Weights of a small transformer language model.
Training: 1029M tokens, 7679 steps.
MLP neurons of a small language model. Each row is named by its layer, matrix (up: input weights) and neuron, and shows model dimensions 320-575. Each number is 500 + 40 x the weight over its row's rms, rounded and kept within 0 to 999. Numbers have three digits each.
After each neuron's rows, "fires on" lists the tokens most often at its 100 highest values on Wikipedia text that the model never trained on.

L9.up2145:545509494499439446490541516478466560493494445463501498538583457531476581496574483452506535545493518478463509527582492555507448537499513542513583562572576500529507533540524454583492520513498506526474480550508519536525516478477531549512449447425444474486464422484575406550444482482477435540475434525433414450515508485510557428473443474509488440551517525580489505542541540528455477505402510517500441521475496508454468507508531414526469445471474482461461562542488498465466474518403533497525481460468517550540478431566511483507597498538496447538459492492442506452501536501444443573492511532509497420507514458508554503508468514502564543507467433430547454500474500512550476512484531496421527488521478532581583536491491522485534496535465533486541481514537496484505551565470502
fires on: "the ", "-", "The "

L9.up1499:485543472546496482549428523487432623510604585572610506472477492543447455492487509516543417514536532515490455472468443507510523520442517500488501497561535529567556570534475452475470549506528565518555519475484511435498496473456471500445475533456522477527516537502495482584496411449557532455455521509478519466459511505489527512557500570510433565475465465527480487434516551504531508519526446532539474539524517530536551424541593462455498547404448504513515440489475467532440480558517515445559461563511494443501545479472456518489537496481495512469461558532511519463486528510490512493474535456456501472447454550495537443483460493498517489564507442584536544460507505559485453496503519430443555448503559529453529456533455509541512540500429520487460522493434488521571519525523519
fires on: "the ", "| ", ", ", "in "

L9.up470:485564511468464454541450445512501497540550459474570530510443522507442456529552570440510473488529521485487465531521543533526508527550468562513531512439451477501522412510510511487489516481486545487526475527619479484529499466510567521487469441503486425554537508495489504535474521473462399544511500502506396419529452534479501489464587444521445417482434449531473527506507593568514502535519466509504483526527457380494496471497534426475429447494542464573386522574515455438470490502451444521443453518494500551488515484501493535531493527499505518541501449480511539499431527478472463484524538480504517422564431524545521520501457597495505462528521526447603477558526497466476490377431468444567487544481495514570516537517463476488453527523484516471455495503518528537460501529539590
fires on: "(", "; ", "| ", "-"

L9.up3750:484511534542486475483518547498455575516532498391423518482511573552503558532447527536504491463545525469488461546576472557473488485512539536529483485485412430576506462536450558474504568521528466475487486460504502444569475516439537477506524489511504532536532525475481502473530465461497502523545603481524472488528543494472466518523501453427492476569498482423587575561576512524436474498527483555544506539429537559486485529572476521532556515474495472459446512475521511467515484428497454544492508462468479558455522547555461568456437528496491533428477500502487486468519487484480457486460524533498493522492551469560481539563534471515488488580489463584510526462495422542494482455518430501581555481481509493599537441434556528504435491498567521529501499552560458462565457534499458
fires on: "the ", "at ", "z", "er", "Z"

L9.up795:570419491510482543511450509510493528559497505532506469536500453453574536494451607526515510500457452553497473483483489540468445408471532477501448527517540419466442514532528506500447493530523521514489548506577490427517515500560538506484512533463498433522482519483495453535608456427442496419514467457540530503472538493498453603552468525465451485486459472556515552453363476548464580470529520455549391505486512503498583486532537463466511457546444494403494569539476516555502500484463485526510494508485479431470504462502483474476474491451390541585523476459483423467553525506498490487444489466527502469494459620537508542507476507542469504563486468540524565552531474460444528521512579521553490486485555518515458459487450532568601538494483528512500479467560518454559502532541512
fires on: ", ", "re", "| ", "("

L9.up3155:499458478540509469531471561542514534454607469468476484450496493505547519441501557447508565495561525492502525503507502502548397421484496463471448545478564535452498492446532459538527521440468427510495505514471515549486538562528521506519490536474496473558472528498518467482469542589456535460557472497550532501536488627519485454564494480432556523490474539449480533489565488444498489563507492510445552560488521526479449492519458451405543544443532587447495540415503453540489529474508462505454490605557526420527481548411450498496593514495438425541483545515497518501465439500539515496557509465538490483531525524527548538558509461440514534511492471506558436520497506516460575490559489523485552508446477495521519523432475506475485518457573464451514474504477598502490496494557482
fires on: ", ", "in ", "He ", "and ", "he ", "Wilson "

L9.up1723:440469443499443439534504559564507477554478468433489487460502476490498454461563561539531471500547498481576533492460542535492488509493520440533562557444504488513505516601444552477510545481505534468513576564523513482535505569480529436520469497577425487389486536486371579537495430510479530452465515537483540473514479518486457490548507524510573479494494559509466476537409483497522518512568552546516425551507534511510510522448454544594489524450505513465508508500517469486432476509504498491516503475526596478499464504460437519463504529484530511495507535460462476590477534490574480547489547494509473469509515487495513549497510571483549439430560436536447460503497481484484515449540508554555550485458552481530513459479479491499429506482495438552467458544466533514491533489465633
fires on: "201", "200", "| ", "199", "198", "197"

L9.up3753:447532455411472512501451548466508431603516458514488547564461449533467555466446444521463523469513529500442491503468490496579528459418522445550606457477533488443497444464460493509472527555508535589575496552509480409554496566457486502551479453518491536471482491519507537449498479486527474530472496485543522445512453540475464509502506549524472432501535533532485476537509517480418575460453497575524456478420560454463508522480541605543485450494558456494547486456611539514487505512537450502444397511569480560486458453462472546449539477508511471565471518608465503500564576527550507519473482520496457418492515561501473522519420462503543495540520554469489552533546481511426481507545527450426464456444500516475569491447566463501456498445505527467489472571484484528501529495472584
fires on: "| ", "201", "."

L9.up873:550494518508513471494538561511491497468496496466506501487521477459470523496476442477469552484560366516477558519422538488500509446538494552546521576453526480439459540544468468472485531467484457534434479460530549419541426510456617489498482504517515514402513513502465441553491447464433588621524490473507457429505484490585498514504493520470522488548487567556532503548556480446476465521397570560549504469440518569530527534598512527512499435533479555452439471492469472465486476590550443528551492428533488536513526509539533480524452568448512475509496541559536476476451567500463500529485507462473527523518500539471511516529549495537563513474519542549485562519485503567524518551543516513517443440465452436497486493501439405510496504568573496504494513481494462491500446480429476
fires on: "T", "z", "o", "et ", "Z", "t"

L9.up1189:514505486512527506510479450425548549530541521461538506435498547521465513519508529420504586428437419448493546434531509507470460522560524539512520438503554513529504449539536503525522545496484500454469478487543528483456517553485497489530505518524492465495458492472470517464542538450457480549484468571540481475466501522553515516478468493513503582580451461400505486581554453483451525497541483500535492555431454490433537562508493492563487482528529515517532516456526547496499474484521405515526501521525546450575526504544469450481522506516424502501529469423499445622446400511458480538516495465625499483550478496454476485520478443476518537468612516488504520465496436495486492417508558451468501556515408482550487517564540477534565526444514447496493448474502569501497501516497464
fires on: "the ", "a ", "and ", "s ", ", ", "The "